Weights of a small transformer language model.
Size: 16 layers, width 512, 4 heads of 128, vocabulary 32000, 79.4M parameters.
MLP neurons of a small language model. Each row is named by its layer, matrix (gate and up: input weights; down: output weights) and neuron, and shows model dimensions 320-415. Each number is 50 + 15 x the weight over its row's rms, rounded and kept within 0 to 99. A neuron's up and down rows have the sign that makes its largest values positive.
After each neuron's rows, "fires on" lists the tokens most often at its 100 highest values on Wikipedia text that the model never trained on.

L8.gate111:33 35 70 48 51 52 73 34 38 48 44 24 61 56 82 52 33 59 54 48 31 58 26 48 76 62 53 42 54 58 56 49 37 65 53 46 48 53 47 41 70 36 58 29 40 31 51 55 37 67 62 49 77 41 31 47 39 55 45 24 42 21 48 35 75 56 44 53 38 34 37 41 60 41 45 77 71 00 43 60 57 56 39 38 60 59 55 58 48 66 64 26 61 21 42 75
L8.up111:51 52 53 41 57 34 33 49 45 46 38 76 40 60 63 73 52 43 70 44 68 43 61 43 00 39 64 42 46 52 44 43 77 28 57 44 73 42 53 83 23 47 33 76 62 67 82 46 59 65 44 82 45 61 66 67 56 66 65 48 34 42 48 41 48 43 64 76 67 55 54 59 45 47 25 54 29 67 40 41 26 23 43 53 54 53 49 74 41 32 22 42 46 86 46 34
L8.down111:47 43 50 48 52 34 44 57 43 55 48 38 46 42 81 42 45 42 28 43 39 51 37 46 72 59 39 46 68 72 29 65 30 69 51 60 26 45 37 42 52 25 71 43 12 49 47 48 30 78 56 29 66 41 44 27 00 18 49 39 65 32 58 31 63 52 49 39 46 41 51 60 57 33 34 53 82 42 51 43 58 60 52 56 41 55 68 24 68 63 49 30 33 30 47 63
fires on: ".", ","

L8.gate409:33 45 45 15 83 84 44 24 48 65 61 34 82 40 49 37 53 56 52 67 56 33 45 59 74 55 57 37 31 34 50 59 31 71 54 66 43 41 78 46 72 65 75 67 52 29 32 58 27 56 55 44 57 40 58 39 34 46 45 33 62 44 41 51 34 40 05 56 53 53 50 52 47 54 65 62 78 30 34 82 74 66 66 49 63 84 57 51 48 62 63 26 89 38 81 32
L8.up409:47 65 45 10 65 76 59 19 65 36 38 80 47 27 62 49 52 48 60 35 92 54 57 65 72 69 48 38 33 20 63 40 40 49 40 75 33 58 46 49 76 25 65 27 56 36 49 55 32 48 72 37 68 53 18 42 54 40 50 43 46 40 56 68 45 28 39 62 36 43 58 62 55 30 42 66 62 71 38 67 56 70 51 70 65 71 64 48 65 50 65 65 90 34 62 44
L8.down409:57 50 41 44 60 52 49 64 76 56 50 70 49 64 47 49 40 52 68 35 48 57 29 66 47 60 38 38 42 39 52 00 54 33 61 70 37 46 54 38 73 44 47 37 45 46 42 61 43 59 56 37 51 46 50 41 99 55 47 47 39 51 59 54 47 39 39 56 55 38 46 51 54 52 44 41 42 56 55 51 55 52 73 51 60 59 52 48 48 36 37 64 46 69 60 53
fires on: "==", "===", "\n", " |"

L8.gate942:62 39 75 37 60 35 33 49 55 57 50 58 56 61 35 37 30 30 54 58 26 50 60 62 71 58 52 70 49 50 63 65 50 38 64 49 30 41 56 40 52 61 61 37 44 45 63 85 72 50 61 57 69 55 40 33 24 54 70 55 51 43 64 96 35 70 57 40 27 77 53 58 53 52 57 53 38 29 60 53 38 68 47 48 55 79 49 35 90 77 45 39 63 54 63 62
L8.up942:30 40 39 51 46 36 40 49 29 54 49 37 56 60 53 31 64 71 38 65 22 44 33 55 49 17 72 86 63 79 62 58 37 80 45 21 42 45 55 89 50 55 58 61 42 43 46 75 27 70 64 32 16 59 40 66 55 72 37 40 65 21 57 54 33 42 70 41 40 43 28 57 34 18 48 50 46 33 53 51 41 15 44 66 30 36 73 50 69 69 17 21 35 53 59 44
L8.down942:22 61 54 41 60 52 24 63 43 45 28 42 47 48 54 13 59 54 49 33 58 63 54 38 63 45 51 72 54 67 57 00 28 67 39 45 51 56 62 22 46 57 27 61 37 55 58 48 69 44 57 71 46 43 45 30 73 40 33 25 48 50 52 38 46 55 58 66 42 42 31 51 61 68 47 50 62 29 55 73 43 60 45 37 43 42 37 39 54 39 47 32 46 43 56 50
fires on: ".", ":", "\n", " and"

L6.gate1140:54 59 39 37 64 25 35 27 41 61 30 39 44 61 32 58 60 69 54 47 60 40 49 81 61 52 57 59 42 31 68 30 49 38 50 66 62 43 30 31 47 70 53 61 48 37 12 29 42 63 60 44 40 58 56 65 30 32 25 71 50 44 48 56 74 42 55 30 50 29 23 29 57 74 47 46 20 56 50 57 39 20 32 56 51 42 49 50 59 57 74 17 64 79 39 15
L6.up1140:52 43 49 41 34 61 63 33 43 54 75 30 46 36 54 36 53 46 34 53 55 67 50 51 23 65 49 65 53 56 47 58 38 44 29 58 72 46 38 43 47 54 26 56 77 50 12 91 49 54 32 37 66 56 49 57 54 38 50 33 46 54 34 41 47 29 43 44 50 42 21 70 65 71 42 61 45 41 70 56 89 08 35 37 64 49 35 33 70 55 60 53 46 44 64 54
L6.down1140:50 58 25 35 65 64 36 34 76 48 51 54 39 61 49 52 57 46 48 40 45 64 48 62 32 54 37 66 44 39 53 00 26 72 47 77 70 23 63 29 34 26 65 67 36 55 57 81 49 82 48 65 59 46 58 47 82 50 50 45 43 57 41 43 69 62 55 65 57 42 50 60 31 48 63 54 62 37 55 72 41 39 31 44 45 39 37 32 55 29 79 55 65 47 58 30
fires on: ".", ".\"", "\n", " |", ")."

L8.gate862:51 30 52 62 54 19 44 35 50 63 50 57 32 38 32 33 72 33 43 43 14 64 44 73 46 54 53 51 44 53 46 55 30 60 70 74 39 41 49 57 34 44 53 52 34 62 77 59 57 68 58 80 54 50 26 45 24 69 63 85 59 43 39 72 29 42 49 53 59 64 62 43 62 50 34 56 79 52 56 65 33 94 54 29 21 43 67 25 49 76 65 27 46 47 40 56
L8.up862:56 54 23 53 44 47 41 38 50 55 25 51 24 45 49 55 44 58 48 36 23 56 72 55 55 54 73 29 89 69 54 40 24 60 63 34 33 54 46 46 63 36 67 38 21 60 35 48 53 44 55 55 40 52 65 45 62 69 45 60 41 23 56 61 50 43 45 62 46 73 48 51 58 66 54 44 38 31 52 68 64 48 69 25 27 55 95 33 61 29 37 58 37 29 69 67
L8.down862:35 64 28 69 56 60 56 59 62 53 26 60 48 29 55 47 59 46 50 48 42 48 54 46 58 31 56 50 77 76 54 09 57 68 56 53 00 58 55 28 73 33 45 58 46 49 33 48 44 31 65 56 28 58 41 66 49 56 46 45 61 54 72 60 86 44 33 54 50 66 44 45 11 50 43 30 29 61 50 69 54 38 52 40 30 30 40 74 55 15 48 54 31 46 62 62
fires on: "s", "\n", "."

L8.gate303:59 70 54 48 53 59 33 20 12 46 72 12 44 47 56 73 52 70 35 52 49 65 50 73 61 53 78 57 50 34 83 69 35 71 31 19 63 50 55 44 40 58 64 58 49 24 28 51 61 54 76 48 50 51 34 62 32 36 29 47 32 34 40 63 62 69 64 48 75 54 56 70 43 47 60 36 41 26 21 68 36 57 48 60 66 18 73 63 49 76 50 52 63 65 37 67
L8.up303:49 44 44 53 60 49 44 53 51 30 34 54 39 48 81 32 29 44 52 49 58 56 30 26 76 40 56 72 44 77 43 27 66 32 68 44 42 29 56 48 38 53 23 46 69 37 23 18 69 50 34 40 41 47 59 55 47 63 40 53 42 27 71 27 62 50 49 49 30 68 09 77 56 41 60 47 46 62 77 26 48 19 61 26 40 56 29 31 61 35 47 65 65 49 32 46
L8.down303:30 49 54 40 55 63 12 65 67 50 55 35 45 48 58 43 57 54 32 57 40 57 41 42 55 63 61 58 51 52 34 00 47 50 41 46 43 55 63 29 44 47 44 56 44 61 23 29 52 48 23 63 66 35 30 50 53 46 38 48 50 33 43 27 55 38 53 62 42 32 58 54 64 53 60 53 43 60 29 55 74 28 48 22 36 55 49 34 61 34 58 67 69 66 48 36
fires on: "\n", "'"

L13.gate639:73 21 57 42 55 33 51 45 42 38 63 72 36 28 64 54 59 38 39 64 59 45 26 38 46 61 35 32 57 52 56 62 34 73 41 58 76 44 56 50 38 70 58 58 23 62 40 71 80 47 54 70 46 57 65 30 46 55 31 46 35 29 34 76 32 64 41 29 42 19 72 54 44 34 49 58 44 59 32 54 40 46 33 64 74 57 46 31 43 49 80 48 48 61 73 65
L13.up639:28 67 51 79 43 58 23 56 64 37 75 61 52 66 34 64 62 69 71 40 28 41 62 69 50 44 54 34 59 49 62 59 55 44 14 62 28 51 45 68 60 68 48 57 16 80 55 50 56 36 52 75 42 64 53 51 41 62 34 27 10 41 48 46 31 23 44 42 36 56 50 51 52 40 26 27 45 40 54 35 48 57 46 31 34 38 35 48 48 42 43 51 41 18 58 58
L13.down639:59 40 36 74 50 57 63 32 44 70 67 56 41 43 77 47 56 58 45 78 51 49 39 46 57 64 40 56 79 41 50 38 54 49 48 31 19 48 44 42 48 71 84 60 71 23 72 62 83 44 76 59 17 42 47 48 99 57 49 33 55 57 69 71 49 25 38 48 61 59 76 55 37 72 72 43 53 61 51 54 32 42 30 15 39 56 48 52 54 42 63 27 53 24 45 69
fires on: " |", "|", "N", " G", " W", " were"

L6.gate514:49 60 61 42 60 47 39 59 66 74 48 42 46 62 64 54 58 51 57 46 34 62 60 63 63 54 31 49 29 47 58 39 33 42 38 69 53 34 42 49 56 19 72 45 67 52 55 51 57 38 42 59 75 30 59 62 51 51 51 76 47 51 35 57 66 50 31 49 35 60 40 34 65 79 49 66 68 48 32 46 38 46 38 48 44 62 49 44 57 76 48 51 56 57 50 26
L6.up514:58 52 61 69 64 73 48 55 52 50 58 69 43 52 51 28 73 39 61 38 55 31 30 42 35 50 64 53 54 68 81 49 65 62 50 53 38 57 62 50 26 39 64 52 29 32 54 50 49 44 50 51 27 42 40 47 60 46 27 47 80 42 42 63 53 75 51 18 53 33 48 04 34 33 44 61 28 54 37 55 38 27 45 48 58 65 42 73 55 30 35 34 44 29 67 31
L6.down514:48 61 41 47 57 83 65 39 48 46 86 70 57 79 88 79 37 45 74 65 63 73 51 54 38 52 49 57 69 57 70 34 49 81 41 09 52 56 55 46 29 33 48 66 55 59 74 49 79 69 37 61 56 75 30 32 71 48 48 34 40 43 43 28 45 25 56 77 43 51 37 67 54 31 76 69 46 68 61 09 45 58 57 67 37 57 57 59 36 38 47 70 30 32 77 43
fires on: ".", " United", " v", "O"

L4.gate99:69 51 47 62 64 69 60 89 84 63 68 48 41 28 27 31 78 24 45 37 47 57 42 70 50 51 61 65 27 82 38 73 54 65 67 49 60 56 17 50 46 36 65 58 72 54 43 59 51 48 63 55 09 37 65 41 34 46 55 50 42 64 52 63 50 38 51 47 67 36 57 33 56 25 50 77 43 58 65 29 57 34 50 91 38 67 52 51 51 58 65 31 49 60 41 54
L4.up99:67 70 35 48 59 46 51 50 29 21 55 30 33 45 33 54 24 67 22 38 59 54 59 59 69 54 14 49 48 53 49 61 58 75 34 21 52 69 58 40 48 67 42 50 56 57 53 53 20 63 35 33 50 32 35 61 46 35 45 43 41 69 71 60 37 29 55 61 50 36 33 40 52 37 80 58 79 54 39 64 33 67 55 47 34 46 14 51 42 36 61 36 60 73 58 53
L4.down99:57 43 51 51 35 77 64 56 37 48 51 64 49 45 59 62 54 53 66 16 61 73 40 52 40 44 50 74 42 65 41 48 51 71 31 39 21 57 34 23 43 41 42 59 56 47 35 65 37 57 59 37 30 39 64 52 61 41 40 29 46 55 64 74 50 58 65 56 57 12 39 34 44 35 53 47 67 53 27 53 70 57 58 89 51 62 20 49 67 20 76 54 32 63 55 56
fires on: " al", " Pro", " El", " di", " Le"

L8.gate276:45 51 47 45 53 63 41 30 87 45 68 54 27 61 52 57 40 56 47 28 20 66 17 73 56 35 39 80 49 37 56 62 51 44 37 30 32 68 80 57 46 61 44 72 52 23 15 37 78 46 55 35 49 52 47 47 48 30 61 72 40 21 18 77 41 33 59 46 27 74 27 51 41 58 75 68 32 51 41 44 52 55 73 29 33 59 66 46 73 58 48 40 59 25 40 52
L8.up276:32 67 48 48 40 61 72 76 64 38 61 33 42 38 54 39 46 67 28 27 68 48 31 51 51 71 44 74 61 46 60 26 40 36 36 37 45 37 40 30 71 65 47 25 59 65 20 31 92 34 19 22 54 34 74 49 76 28 38 48 23 37 32 36 54 36 37 37 46 60 20 67 53 41 47 28 41 53 50 40 55 60 65 27 37 46 44 45 21 74 30 46 66 21 40 51
L8.down276:46 67 56 25 48 16 43 46 49 41 54 42 79 20 47 35 46 31 49 63 73 66 81 48 53 65 36 28 56 44 62 00 56 38 52 45 39 51 22 54 71 50 62 46 71 49 71 65 27 57 50 36 40 57 64 54 94 33 57 41 34 32 82 63 69 58 50 63 73 56 41 49 50 27 32 30 70 50 74 76 45 74 40 55 40 57 33 54 16 61 64 64 45 46 29 38
fires on: " |", "\n"

L8.gate743:49 63 51 35 44 41 45 53 50 20 46 10 37 64 61 38 58 74 27 57 29 75 44 47 49 33 58 67 35 66 50 53 28 30 67 39 56 50 36 40 57 64 66 40 35 63 36 49 77 68 64 16 54 52 63 45 54 45 51 70 62 51 50 28 50 34 58 47 39 46 56 54 21 44 59 47 25 39 45 65 47 44 37 38 70 93 35 72 63 38 56 37 73 34 53 52
L8.up743:58 72 67 33 46 35 25 19 17 45 65 68 62 38 37 57 61 64 64 64 60 57 76 35 26 39 40 53 53 51 60 51 38 39 42 39 90 30 38 56 44 49 38 64 41 75 37 38 54 40 66 56 32 55 52 60 51 52 45 67 63 34 46 56 52 49 91 37 55 61 65 41 20 57 71 36 43 34 78 18 39 30 53 55 60 54 59 68 60 47 41 39 39 69 36 48
L8.down743:59 62 52 36 76 40 51 51 61 32 60 22 56 42 61 05 35 70 27 54 44 57 31 37 59 65 62 36 51 52 62 32 35 43 73 51 65 72 50 43 68 37 46 50 49 49 46 64 53 45 29 19 63 53 60 41 00 56 48 61 25 46 38 35 31 65 64 42 48 68 49 54 66 26 38 12 37 46 23 51 53 46 76 66 22 62 50 38 47 15 49 35 66 51 34 47
fires on: " with", ".", "ed", ")", " and", " "

L6.gate935:46 27 53 35 72 65 40 38 64 47 56 31 60 42 52 52 49 47 59 49 39 60 45 60 45 61 51 59 17 35 65 49 41 59 35 75 31 44 50 57 71 56 20 42 41 38 45 56 70 63 57 51 64 43 35 48 28 60 47 49 77 34 47 49 09 27 35 32 37 31 58 41 43 53 46 58 38 32 67 67 57 66 10 44 51 62 52 65 63 62 73 45 54 71 74 32
L6.up935:60 40 51 40 70 79 49 54 56 55 52 53 15 50 53 52 69 38 37 69 42 73 29 37 72 55 41 50 34 35 61 37 42 56 64 61 66 92 55 62 73 48 44 41 48 52 34 68 54 83 74 27 55 54 45 43 57 63 47 67 71 17 21 65 23 37 42 45 29 43 58 47 42 54 41 82 46 41 53 44 44 52 26 46 51 59 51 60 50 54 57 46 59 49 76 35
L6.down935:47 50 46 47 72 59 71 55 64 43 55 48 57 45 37 56 46 43 50 62 58 51 24 44 42 57 37 48 44 40 68 00 33 58 42 57 58 57 58 52 62 49 47 36 53 51 37 50 54 70 55 43 58 54 45 52 99 35 54 60 46 34 44 64 40 24 46 55 49 70 56 57 42 57 48 62 43 53 51 40 31 42 65 63 55 47 45 60 50 42 49 54 66 48 58 20
fires on: "-", " |", "|"

L6.gate73:46 30 37 21 75 30 25 68 17 66 42 34 73 62 54 53 58 63 69 29 40 29 31 61 53 44 74 50 45 53 65 63 42 68 55 36 65 25 25 54 45 42 60 68 45 11 57 63 49 52 56 58 43 45 34 64 30 40 77 55 44 30 34 58 59 57 48 40 61 28 52 54 60 27 65 62 33 51 48 41 45 28 29 33 40 45 53 51 70 64 52 35 85 47 38 11
L6.up73:37 30 73 34 47 66 50 49 24 55 34 54 77 37 55 47 40 62 72 18 55 24 42 51 60 51 67 49 60 59 68 60 47 48 58 40 66 34 51 55 57 47 34 48 57 46 47 54 53 50 79 79 31 58 32 29 46 53 70 47 47 53 52 66 36 48 58 43 26 35 38 29 68 41 58 41 47 37 72 25 58 48 27 50 58 54 26 81 84 49 29 36 77 36 47 54
L6.down73:47 41 75 42 26 66 65 29 42 36 46 68 46 48 38 49 14 45 57 34 38 50 62 55 43 61 39 35 44 51 59 42 56 70 45 38 57 35 64 42 54 60 38 30 39 35 48 67 61 65 62 67 42 49 39 32 99 40 56 27 50 61 61 42 22 34 63 48 55 56 53 45 82 59 54 45 38 61 74 42 45 68 45 56 52 55 45 62 67 40 56 55 66 46 75 62
fires on: " MS", " |", "W", " Go", " US", " IL"

L13.gate398:40 49 65 45 71 87 52 50 71 69 54 31 61 41 57 00 55 62 24 25 64 43 70 78 48 71 55 56 54 56 36 50 66 55 22 42 37 64 44 55 34 51 68 55 65 44 63 41 45 43 51 35 26 65 56 55 25 30 45 48 46 30 81 71 57 45 30 38 49 53 46 61 56 39 46 32 37 32 54 43 28 38 52 23 61 44 31 31 34 60 77 13 52 50 61 65
L13.up398:30 44 48 62 54 63 46 35 42 28 46 41 24 62 59 66 43 66 75 42 61 73 68 64 75 50 31 40 39 52 54 49 38 63 49 40 45 46 62 52 50 42 55 37 47 39 52 61 63 55 52 31 62 50 80 63 38 64 23 60 57 42 53 40 67 55 40 61 21 52 57 61 32 68 45 31 12 69 71 10 43 56 58 74 59 31 38 41 46 45 56 53 69 35 60 56
L13.down398:53 55 34 33 54 49 35 66 35 48 48 40 35 42 47 54 50 61 72 33 54 66 47 68 28 37 22 34 43 45 63 45 79 43 49 45 45 43 56 47 49 37 48 63 47 60 39 45 59 74 48 48 42 50 23 65 37 34 49 90 72 49 64 50 47 60 38 34 47 28 51 46 48 51 44 66 64 42 68 55 27 45 49 66 57 42 42 58 64 55 75 60 52 22 55 57
fires on: " |", " 1", " B", " 3"

L8.gate497:27 09 40 43 77 34 29 34 59 63 60 20 61 31 65 09 49 48 60 58 59 57 55 47 54 45 53 49 33 36 69 50 51 40 54 63 65 41 44 42 45 40 45 45 37 65 52 72 63 38 80 48 54 54 24 46 18 42 78 65 50 41 64 35 43 27 39 20 55 67 51 54 61 43 62 29 42 56 40 77 49 54 33 32 37 64 50 58 82 59 50 16 33 36 43 43
L8.up497:54 15 35 80 49 17 70 42 37 60 47 25 38 53 39 25 84 63 46 51 60 51 23 50 44 44 49 55 32 33 34 40 44 31 49 60 57 54 52 49 47 71 45 47 55 62 48 27 35 28 70 76 64 43 70 52 44 43 43 69 71 48 26 28 47 39 38 43 49 45 57 35 29 45 58 59 76 63 36 60 24 50 60 43 50 73 60 72 47 54 62 34 43 34 62 33
L8.down497:33 74 46 66 44 58 67 56 49 67 65 82 22 51 48 26 27 47 10 54 67 56 49 70 40 81 44 66 63 49 69 00 41 57 50 32 43 49 34 63 47 44 31 56 69 46 51 23 77 68 42 64 57 71 84 59 73 72 80 65 41 69 44 58 43 33 39 43 65 51 64 55 43 35 50 49 39 28 57 48 51 42 42 40 47 36 44 62 66 62 60 56 33 67 32 61
fires on: " 0", "-", "e", " 3", " |"

L13.gate820:69 47 35 44 43 64 61 19 59 63 69 29 46 43 31 34 53 55 53 58 38 78 35 47 58 15 71 53 60 45 35 60 43 69 71 54 36 33 47 51 76 44 58 61 55 40 41 49 60 26 58 53 54 59 57 38 50 23 59 58 62 29 64 54 25 44 27 49 51 48 82 31 16 44 37 56 89 55 30 70 40 44 66 23 51 48 44 40 54 42 73 54 74 22 32 51
L13.up820:52 56 49 72 55 79 17 51 78 30 79 44 30 33 52 51 34 22 59 59 35 67 43 74 64 78 62 28 57 44 58 50 38 49 66 54 26 85 66 44 59 54 73 37 59 46 45 58 61 56 57 38 20 20 40 31 35 59 49 74 51 64 54 56 58 39 23 42 73 31 57 52 59 33 74 54 54 62 61 30 48 79 60 48 37 75 34 56 66 38 26 68 49 15 44 61
L13.down820:45 58 58 58 58 67 42 66 38 42 66 39 50 54 51 28 53 47 50 58 61 44 52 43 47 70 43 32 50 36 49 49 44 43 52 51 57 51 46 42 52 41 36 60 65 40 40 63 71 41 34 48 28 60 46 55 00 49 39 89 58 55 49 42 56 32 65 32 73 51 62 50 39 46 61 64 52 57 51 62 71 57 54 50 61 52 60 41 53 67 43 71 65 52 38 55
fires on: " \"", "\n", " “", "\""

L13.gate359:83 73 55 54 67 57 44 38 69 80 66 27 37 62 48 58 38 52 40 26 52 49 29 55 21 53 32 81 48 58 41 64 62 61 43 37 61 52 47 46 64 56 44 23 18 57 35 38 46 26 41 51 58 74 82 63 39 62 21 38 21 57 67 51 63 63 40 44 58 26 56 57 43 22 52 50 18 64 57 42 36 68 65 29 50 83 35 41 54 46 78 59 46 58 67 20
L13.up359:50 51 36 54 36 90 39 35 50 39 37 41 39 46 24 51 24 57 25 27 56 65 55 77 14 36 46 52 41 45 45 41 83 12 23 33 54 60 63 50 54 42 63 53 25 24 48 45 23 22 49 62 35 55 41 25 46 62 29 42 46 49 70 55 52 61 62 35 37 61 68 36 52 63 63 27 58 61 67 58 53 62 50 34 23 47 51 52 30 59 30 43 55 46 48 25
L13.down359:63 53 44 62 49 62 55 45 70 56 27 54 39 68 38 55 53 56 17 50 51 55 40 46 68 45 32 65 40 52 71 37 34 45 76 48 52 60 53 29 40 63 51 53 30 54 50 26 34 63 36 47 50 55 75 37 71 39 34 39 39 63 40 65 55 55 48 44 64 53 45 46 42 66 79 52 28 47 91 54 27 44 48 48 24 63 45 46 66 50 55 63 91 41 71 42
fires on: " |", "|", " G", "\n", ";"

L13.gate728:65 60 51 66 65 47 29 70 38 20 37 54 70 32 64 56 52 22 51 50 46 40 40 63 62 56 38 36 32 49 70 31 42 45 43 47 31 57 71 42 49 63 53 55 48 52 35 63 57 51 43 43 59 77 51 55 42 54 28 53 48 48 23 27 46 53 34 43 69 40 49 79 85 58 41 27 48 55 34 57 43 46 74 63 60 57 65 71 59 59 51 62 50 68 45 59
L13.up728:51 41 53 25 47 56 37 56 74 56 39 64 47 56 73 24 80 37 54 62 43 20 77 67 53 70 54 59 54 51 66 67 55 23 37 56 60 84 47 69 47 35 28 59 72 76 58 45 68 70 66 81 62 62 51 53 24 47 76 36 58 57 47 21 46 62 69 42 25 37 60 66 61 49 26 72 41 47 51 59 49 10 37 69 34 65 54 53 68 75 48 61 50 76 46 42
L13.down728:41 49 37 53 27 54 16 62 31 62 45 37 68 39 72 52 41 61 46 19 27 55 49 50 46 37 62 47 53 49 48 00 27 60 34 53 35 44 76 30 68 40 46 54 42 25 54 49 29 55 39 33 39 52 25 66 99 41 64 72 43 46 22 22 42 71 54 39 49 30 33 49 30 36 67 51 36 64 45 54 81 58 59 65 54 61 68 45 39 41 68 32 57 40 51 51
fires on: " |", ")", ".", "'"

L13.gate622:60 43 73 34 62 48 31 53 66 72 63 51 46 35 47 35 73 68 65 34 47 82 06 31 77 66 32 53 69 55 49 60 55 64 38 43 50 14 57 43 47 71 64 37 63 38 59 62 63 52 58 49 55 57 77 52 35 34 55 65 24 42 47 50 66 56 42 41 37 54 43 67 47 50 63 25 73 29 45 52 48 38 51 61 32 75 68 55 64 75 66 49 65 11 28 55
L13.up622:65 59 42 57 48 53 36 48 57 38 53 56 33 71 54 45 38 64 32 58 32 60 49 75 65 81 59 40 43 60 59 36 38 50 44 52 56 58 63 18 55 70 56 29 53 43 35 42 54 39 09 61 58 44 50 21 57 85 40 53 65 40 50 53 73 59 63 59 65 52 46 44 77 42 64 38 46 46 40 61 37 66 44 63 14 77 68 66 44 48 38 49 55 35 41 65
L13.down622:63 60 17 84 52 64 34 57 47 57 65 55 84 50 61 75 30 44 41 50 52 46 74 48 34 57 47 52 49 63 63 02 46 33 71 51 42 62 26 40 70 26 68 49 69 60 53 34 61 41 49 57 62 41 32 79 00 39 45 68 50 62 46 54 54 56 69 59 54 72 77 47 30 34 60 58 43 57 47 33 39 67 61 45 49 67 51 52 59 31 47 69 53 66 79 67
fires on: "\n", " ", ":"

L13.gate90:44 47 49 21 43 40 47 55 61 26 66 32 54 74 40 42 58 35 48 46 02 39 39 61 56 65 44 61 52 35 35 31 69 53 35 46 65 39 49 41 78 36 48 38 55 63 42 63 55 82 49 36 23 39 57 47 50 59 30 53 49 59 45 35 64 56 45 50 61 74 52 43 34 58 38 44 12 42 48 64 48 60 67 41 31 62 38 38 52 57 48 51 42 48 50 53
L13.up90:51 41 51 46 71 77 36 45 67 39 49 20 37 34 34 67 40 45 54 70 60 70 70 58 45 40 31 68 42 51 54 58 56 52 43 41 56 41 42 64 04 41 63 75 72 32 67 69 53 27 66 51 55 40 63 79 48 47 50 40 48 28 54 26 49 32 73 43 44 25 39 54 48 34 20 52 28 55 74 79 45 38 70 63 46 28 33 58 41 60 29 54 40 51 35 40
L13.down90:49 49 51 65 57 39 41 60 70 61 42 33 66 69 30 33 35 53 52 26 39 51 12 50 37 47 11 52 47 36 45 36 61 35 60 49 61 40 50 46 90 48 29 46 51 12 37 69 59 53 37 57 40 45 52 58 99 62 48 64 67 54 44 56 99 47 45 51 54 49 49 43 46 52 65 65 20 38 30 41 51 70 62 18 58 68 34 62 62 60 35 51 44 42 52 47
fires on: " |", "|", "ation", "Japanese", "N"

L13.gate418:85 61 55 65 70 60 30 60 52 59 42 36 69 28 67 56 55 62 52 47 65 34 34 56 48 43 49 34 39 36 35 70 45 33 35 57 57 72 76 49 59 53 53 47 71 32 52 66 50 38 28 49 49 48 56 49 41 41 51 37 44 64 44 25 41 13 27 44 50 33 35 59 34 37 84 61 56 52 15 33 41 26 43 61 52 62 84 44 34 65 37 53 39 56 50 32
L13.up418:61 64 44 39 80 57 39 46 65 44 43 66 56 38 66 43 63 80 39 13 39 81 23 41 77 47 46 40 29 34 75 86 47 51 23 86 60 69 54 46 41 73 67 50 40 59 64 61 25 54 29 75 40 39 46 39 26 32 70 57 34 22 49 48 55 44 70 36 56 44 56 49 56 41 48 40 35 41 63 59 30 57 36 58 70 14 60 49 54 54 65 33 41 34 31 07
L13.down418:31 26 58 64 50 48 50 56 38 50 56 68 33 36 39 38 54 60 40 77 73 75 41 67 72 59 47 15 53 53 57 00 45 63 46 21 42 55 58 78 62 49 25 59 48 59 61 39 58 53 74 40 42 79 49 46 99 34 42 45 62 39 49 56 48 46 51 55 57 49 80 58 33 41 35 41 52 48 75 52 50 46 52 53 50 39 53 33 38 42 53 60 60 33 46 76
fires on: " |", "\n", ";", " ", "|"

L6.gate920:54 52 55 54 70 35 35 43 64 55 39 25 37 34 62 34 62 41 52 52 69 70 68 47 42 46 41 46 61 45 73 57 43 33 19 24 32 58 50 43 67 32 66 44 09 35 40 44 51 30 54 17 61 64 74 59 40 77 62 49 38 45 54 70 84 33 54 79 67 57 53 46 33 62 64 34 35 35 54 62 63 39 40 62 42 59 47 51 87 69 59 62 62 65 53 39
L6.up920:60 73 42 39 56 50 25 58 61 66 46 44 15 42 63 47 47 71 44 43 50 51 54 67 70 53 62 62 50 37 53 40 65 27 48 60 49 68 40 54 64 34 35 45 50 60 26 79 32 55 28 54 38 67 46 34 24 70 27 36 63 47 45 52 44 71 38 59 42 50 32 47 86 34 66 46 56 40 58 60 53 62 44 24 52 41 73 67 49 49 25 51 44 41 53 45
L6.down920:69 48 68 58 79 34 15 68 63 54 36 17 49 58 54 29 45 55 37 62 65 77 41 64 65 82 48 35 50 70 57 35 37 34 51 48 39 78 33 55 44 46 99 24 46 65 68 43 30 52 66 39 36 62 53 57 00 74 54 46 32 49 54 48 72 38 47 59 71 49 76 31 49 41 33 47 56 68 64 72 76 59 27 61 57 70 43 40 70 53 22 43 49 45 29 64
fires on: "===", " have", " Al", ":"